config.yaml
d_mlp: 1024
vocab_size: 702
norm: "layernorm"
rope_base: 10000.0
tie_embeddings: false
beta2: 0.99
batch_tokens: [16384, 32768]
seq_len: 1024
MLP neurons of a small language model. Each row is named by its layer, matrix (up: input weights; down: output weights) and neuron, and shows model dimensions 0-255. Each number is 128 + 32 x the weight over its row's rms, rounded and kept within 0 to 255. Numbers have three digits each.
After each neuron's rows, "fires before" lists the tokens most often just after its 100 highest values on Wikipedia text that the model never trained on; "fires after" lists the tokens most often just before its 100 highest values on Wikipedia text that the model never trained on.

L8.up253:120167166086125108169147113154168167152096085142110105122124111081142118136132080123087147150136119131062114130121135109154174166065029108138129196136161175152105135088157114107102153117158083120209147134164069165122164075047110153066084142136133163159142143145133124149173073122125196121162075092161070148079131123142121119131198124088123111190224100106095106131142071115111167170101114098137163115092157161117111202193185119203102172115091155108147119143127155103079115100103128112030094144111106135190132149116188158100128153158107145156078130119118150150111100107092106085114137145112119106124137155134172131114128134157132126185130141140138123139129145097175110176144077140141081096145090141097149116095109142058139135174139185127133128079145135120144115120110109
L8.down253:110133116119157152127080115205145136147090156110137037062149146134179157167148152065103108134114084161101115126115128137092131144090102141185181136155135107139152039164174137135117131140178121213123117143146142128115170064146088119161117097083097107124109165103123134141142132108173156133152152137072129071161116157081149125156186086153119117121158143149125195155137104161126100109103165102131169105155085101106135123144133109158083135078101048158168130137171088100113109146101190208149068096173125129166119133130149081166134150115075205130068159117054160079105124101120123157049125166083100142118141162169143146148147154150122076119126046042145074150115131134126112160111117095135116112149152105116161148160073161137100133131107182155132110121131124094144126177149117
fires before: "re", "ld", "el", "ad", "od", "en"
fires after: " w", " W", " M", " c", "o", " R"

L9.up362:127155138079166096143141112102157148181154132163167126117129103129171100216114113112119133085083158143081167115127135122158186204140103144156122118113153142171174144114163086146122105126189077180089197103225183128141183113089134084136069137110107129110089136111105158125089109110110213132068161159125089085179151121086109158093156118142154132154194126109110129124134094089117084195098183139109106104124114104169089123100103109174123132161090140129169142081125167109124151070121116121102145078124135114154144160096099148108137133066133122094107076116120146066122080114112096151141174128131148082120190161084176126116099173167128108104118074099101161180108138159198129169131149139088145072132187125143145071138099119114175147119149135119135079168117097107169081079083151
L9.down362:147169109136145161086150113112136166109165113163128120143125148080092086161177114089119135159132153165125094076105085084123085152139116112146100219091047115132190078137173116216125138153200110157163066139076150133164144087174125127105113114133131094124196098171097159102121192150113118075154081142122118136102134147072121068145106137071142112162112085127114132131149099182128113156081141130144101175103132101182130079085156147127117137105104126104167157130123122155130096112114143146142087088118167054130144119109175101139105150193167180163143091128102180178116163120104121099147135074132160175104110122131100148124136086094065186105160096123051120131134120128153127154179127167114127124195121152133111072127092099112176111170114135142110117203226114119161142102091132
fires before: "c", "re", "v", "m", "el", "s"
fires after: " c", " P", " w", "ort", " W"

L5.up955:116116141093116166100049157155158140095150093120154132169114125101122115178118126110186159100119138147108074219078137089094124079116142133136129095073102122175155117114149158177103125109101142110122098142126146122132110126138109177120225154103131107148117120090106122141190195128117145106117103141061113139207117088049087124174140160148131156124155107118102156132130108092087158113064145161126129139036184131123165096094096167153124145150068136148088148130097173148113137114137096118150161166106162193145119134120112168125142078135127179130079172043111131134154139141088172127188102103132107116110111151099149158088167093109157132171102135127112189141156194112136134134171114112176161151095069181112115124101183146119096081123134106081103095072133076158102089150220136
L5.down955:128115144186113127096096156143081126174091116129137119097163144114131143126104170083084118101122106076170034135143066119083141111160112165134170122142122124126118119135130159164153077159093130119114143106144079095094177160175165085124104118163095102162160079163134127103079138151104144186151188116067137134132168132132121141112098084105130128110086140118134179166148139125109082115118122155124094137135163121100167090097142148165118127072201088025116157176166114130184169116154130074085122171159117101157089113157170130180203157171100110116156157137122192158127167198098166118111114142096119094151102116130085139136124106075144177113170137176075154101080143148170116140096126162169140087176152149168142138151121149187080105115116133125131136167077040037159125142125089
fires before: "il", "es", "et", "all", "ous", "b"
fires after: " S", " s", " f", " g"

L7.up500:111145176132067093153160145150135098120102046097135137101140110124130122155054140104099196174086142104077141150157152140110072130144146097178111074175138141225066154118090134133129106180129132097123138155133131102141103156144078132131095129132119082123149145097118094182233122107169116165086111122097107159125090141060113159142118130076089180074068105117121188121164080070133161140122170121114110095086113126097129172087122157152097071156047152091156108157147139145097121092114135161125113110153114132186123131117153197058134111142104103071159098130114184095145138132095087130128123150145135109150143180099142132162116111133156174167046158169142114172110201114145122167149080098163152143117179138141113090144147098144141162120170124130114148157133117081193121133098080
L7.down500:130115135115131143158160096147143090153152157100201131073105176143169133071039148122174142204149104126149132134149164102136081109185166143133097105070141137158071113191151156177184143137160186102099151163132109088117094129069121092103093150149124084122140063217108138119118115114117142131092157132142063148168052140142132111102082157109094140078127150097137146199062086148128143101161131112128100120190125097127133106098111119145098087111150133106124111144126132158227165123141136140163110128118117166058094096121124118092146039148101094101169116143172178124144128138108094150158150116138150122162118091147096147109130130087147088115150218100108119136129140149073113163159208127127159133149149166124153096103118100198157089116136139160152132102117106114143187085105069
fires before: "A", " |", "O", "G", "D"
fires after: " N", " B", " I", " U", " F", " C"

L6.up1016:135130172146074115148163114144137191127100093061068129149128138132159150139117102100171102137141134125165099094107120155146132185152136138227127149104150117157097068108058169166106146121131082130100134113169155183103168147113097123088138098149157147127152105149096124167164100121146172100124136118114129085125156060168104122160113157171046146125177114103114094134136194112105171135124079158168144139069149116157153117149152196148134142170057112088155106098113135156153165125184152126114130157097141118074156114164174090100166102121100116167122177134024162168173139072143113104084135108084100111125118144096238147153126124140186163138113111154143096130071139139088091117127122119169114181087084184115037085109111105117067090116172134119149117151135109144119102111133142
L6.down1016:089108186142112133154106088138135160123192147096164132114186113133171173125121118148100117138087139146114170124067150098079141161136107121157076143152125128107123168072102110255120119156141125097110126224106162162154115194123150101132087142096131156113119137212104157120211124125084082109116157141130110153090149102179122127156111099129095185133180101131147109148099079144066167120115170146095106165124086125164057132141117079103112121151105139135106136162179133129028137145095159170153151159144144122100199065090125103128113092089147111153138149114109110151157136139121104122166143143089133135071121099099124140143173144131183154121116116105101072151164127155127099153054141128173094156102187107147090159114086099136137051134155095115054116149151116147119118098140138
fires before: " St", " |", ".", " A", " K", "on"
fires after: " Un", " ", " S", "\n", "at", " O"

L10.up822:157168171148106121091053151140165112036091125147089192159139140123134111118158146138130108131090106158108173127117144123139109134079145079124168153106089111162184142107132102131108170196090071139125105175172082171129112104149077213163124158083135105172186130138114142137145132065158147095117148165095087110094067134115111128149188104132122124120208115110083148075099125159097121104162114167108140106108193168109088162122152168151116201165061126117096120088107148132058127104118125094131148120115103170146153148123170218156109129127140148145090138070149159139134182076105117120109086117147130100151145094110111099165117174154168178108135117120126132127140149196132164103161089153112140111100097135120083094168199117057156091186140105115082072107134174164112128136108097
L10.down822:149121139078123109125098109130136154151127118157139091140097184139150158118145066117120114133123142112131140106162067128100119165162162134122110118120178158099082150137099192053107127001165128123166129104095141117118131106081131154153173181134165098163104175055101123120125138137110087119144132119145178124150109084113178123082125072147099118127132160143129107065160085091088155113134132128091086175138119157092165157175103142193168116175070124143131167104113114155162139095142116152208123118165134155120047115048148131145149179092153126137164170139122120199172145085120154136085125110157102119100173192168133094172163188115094103079102119135098168200088125123155094092134122073116064165115139097122078156104113182153124116149126147137074098095161079067137121128135100
fires before: "ign", "c", "th", "oc"
fires after: " d", " a", " as", " con", "a", "y"

L5.up524:119185123112165126158119179118156121107125055060102105095155135078102154126132116149070203108104114137115116102142111114134100130127127064143164106156086125164134142162132134174138163160093154123074200148100121104145135183134107143148168104152155116120129094121149127135131135169147117127112199143134108061166077121113078145121104115089079047124111168096091103094183143097122158123208180149118158193094141089185184080072187168101132119153079116124107174112095110132119164104169096116105113142103175149101164096171110132188159120161114168109149145141045139039113145115094187084128095178115129129139101150118191136114107116118078155150139098092113153134069137154131190097151095098177178097120096163176107144163150161122173092119123094134171115141107096150163095129120115
L5.down524:107170130128104059177168136089135098125069054145112148125162143160157076130129137174156114196119124202112109090119077096167086103116171060120133107105130089163131140146119073114127097103114162131169127059129134088171140091118158121162097154231139174159106173135145102148086176114122136115144117159162125090147088125177075133164139138123083125169140114088145135217127138073158084145084201118132151145159138119126112092133125086142085100109205181158191145170127098139095103216117128131129120115102096061093117159116190122109152149148173170166113108083150146188139150115133083129097117143151098114088099169175183169100071110131128118127076139144085118115100067131149143155128139155175124148142127090100098152168124115113160092092103125131102103134090126098146137167104105
fires before: "e", "ed", "es", "ation", "et", "am"
fires after: " m", " g", "ic", "an", " l", " n"

L5.up656:160133090139135091128154153142126173118097093179068148177134132132132113106138124161168105126058173109156162163117151126148109124105137080146157172159093184135175156132126129155000094098067108079105090143188113119122139111124081159120147122126095123124110099141094093156129169118072152100121091171137079126146181183024102154163172059074058137092187158115107083108146178110125142168108164142102140114121074129165148085092210153095148143131111116115124089120129167151124150115131184083133160161079121126114161143116149139117147113129190126115111109124112137115158103099095172160161136161105103153143133141099147115138080118197111153156169146106139181128105151077139192153157117188167183099121082134134139145144112107081085104174110167108087074138086119127087154098129099
L5.down656:085177181129176106130108183149147103105103119176114190087147151136141187133147155173128106154139141148161138109163131105164117168083090152114120163176156121122101179165147101123096081092137108078137087122152140150100098038112093133090147163083090134101099151093077125142130126112118096161129166106160092172176154180123162142105155090166164119169085157156143137122109107101092113121141099181055177166114092115146120154140111101136190095142079150141167113133168115058090097159128093124185156103175118113120145159116181155105031083132152116115104084102190129156061153113093081071138131128106154110118099113105124135175140147184120099131168138191144128137143089103124115170148133143114052071098077143083094162186084135120076202156125152128135127116135175103134158140083159
fires before: "ign", "c", "tern", "p"
fires after: " d", " W", " D", " ", "L", "D"

L5.up1016:090163074123144149093122124141135110090104043095147080153120165143125148166095132153133164086109135147176125143116130072092181135164159124142180119111139126191204127100150159158130145100109144142086175164122155107113121168106113135136163103145136134108181135108119158151166162163079157105056084113042121110106101126094109106097109141138098175108138142095079118159132122087084195127121188128193119121104144119144133128057164154104090102154066092108109095101065168187155160124150163107111113161130112114192144113150158132182131129130101131142099150167069138088209162117106156085132175157105104158113164145133173136178077108126130183117143109104116129170075196076109147188153137104148202072106097095154121192111094138128141111141125180125061162138157115163109101133142077
L5.down1016:094094124099122055114139111141169185088151139161161062186110186141117119121136101188101103161180160162138104144087143087134143086160156075108123106139189156120136119105206167135173136138116105138175153140093094107168106104156167107184186164168136146150118103106127148123067111151100162098187102196149112030066137098141101084115170166138152135131145078106109116160148171098072137147164144167130126131128080079121138094122089162109107100106194117124100084095133128131181139130112139096180157112091113107116164147141120128109152140119115105103149102112097154197107174127119121077099127105155067119093174118129157185107086110144091176143186064105119166164124134108141110116147125129146168159154107115152109147022083211091092070128133110147127140134117167110117116131087139
fires before: "m", "es", "il"
fires after: " f", " J", " G", " g", " n"

L7.up146:110145146153084143126144130176073160058136089107145108147161124112104121158114166142164078121130079148062103120120122118112083113109150159150158131160186106119133162124063184189133102136103120138103115111169183124117151065152106050123171103170137122091096091144121147176131141155106135151104147117137055193143191080117133118143064129115145155095135047084111117175163158139107136143161160130186153130053138101110075125176134106135120113153083139064078075150142181116080177107172117137110078144154142143108125137126091177101136096156160123147101159129073147135107099162078126127206125146087103077100115140139182138073141119170165190147126143117139125146122163118156175115134163171130119173136122179145127073167165104165144134113172070104088127154120133067086141075124059
L7.down146:120103082142119127122115095111108065166180111144094138150153101155121088130117133133122141109133140169088161124163187135140122119074112122097114120128096106117103069064131127216137109159149125131138169197123190063062154177144139153149158132131194174096162100255098116157120144104082100080056105128171070166173140196088115131159131096171131137121113117156184103214120144144073125128095158089145100153094144100135130076158124113098143169137083086059135148156104155100192113110065087131160128121116127118126156126130127135096115188142156165170136106141133169177175115098123093163157138098125142109110096114165141169122153122147157153149136158144173137141082126174124120122105148151137047103089132124114087119106093105200103093086116123144158158123139117103089143133133127
fires before: " St", "S", " |", " de"
fires after: " Un", " U", " R", " T", " F"

L6.up374:166184114114089119116195149187114151071063126142089162159120124200156170100114147154132130128090104135087136137177168127078111151075133062162155130103151143148165156110116193172143130088109144072200152139173051128134123102144133107132116153088130090165167104158073121114108124092128124120152102168140190145174088163115101169152136090109090151187133176116059123125119109110073162137135101177094129166091134172113065134132193120123136177157101136133126098108065146099101065144131165112117147134165082114119132143113180138098157154193082109150070123077170206140194132130098108117148208150120116135114117140133126079163085184148126118089122144126147141145047135149184127128148077134096109120126051149128105115178099142081113130135129142154117080128113137150128146135088118
L6.down374:052146129061160124151105156091140147105083113138169097151169109140112133099179141079111147125146153114086093143141094097134143149172135103132156162113122107146171091185088119019130140134146102158166094107173114140127130100145088165093168093142093140133125123071146143171149115132122125040208122074089165102158111144085115129134151120140105075129109157096098092118151143129082115153085142113068069152130101157179135121121135139167133204149156115142168179125142220125123058162111153133167088099166152139139154168088184088124088196092125133129100121129134129132106208170100103151138129133087159152106111117083177105129100143127090079168089143131116124111137141144185124124110142148152089139101118084099122159076063145068123215145090170174121114150108148109128136169184163
fires before: "c", "ign", "p"
fires after: " d", " ", " D", "ver", "en", " s"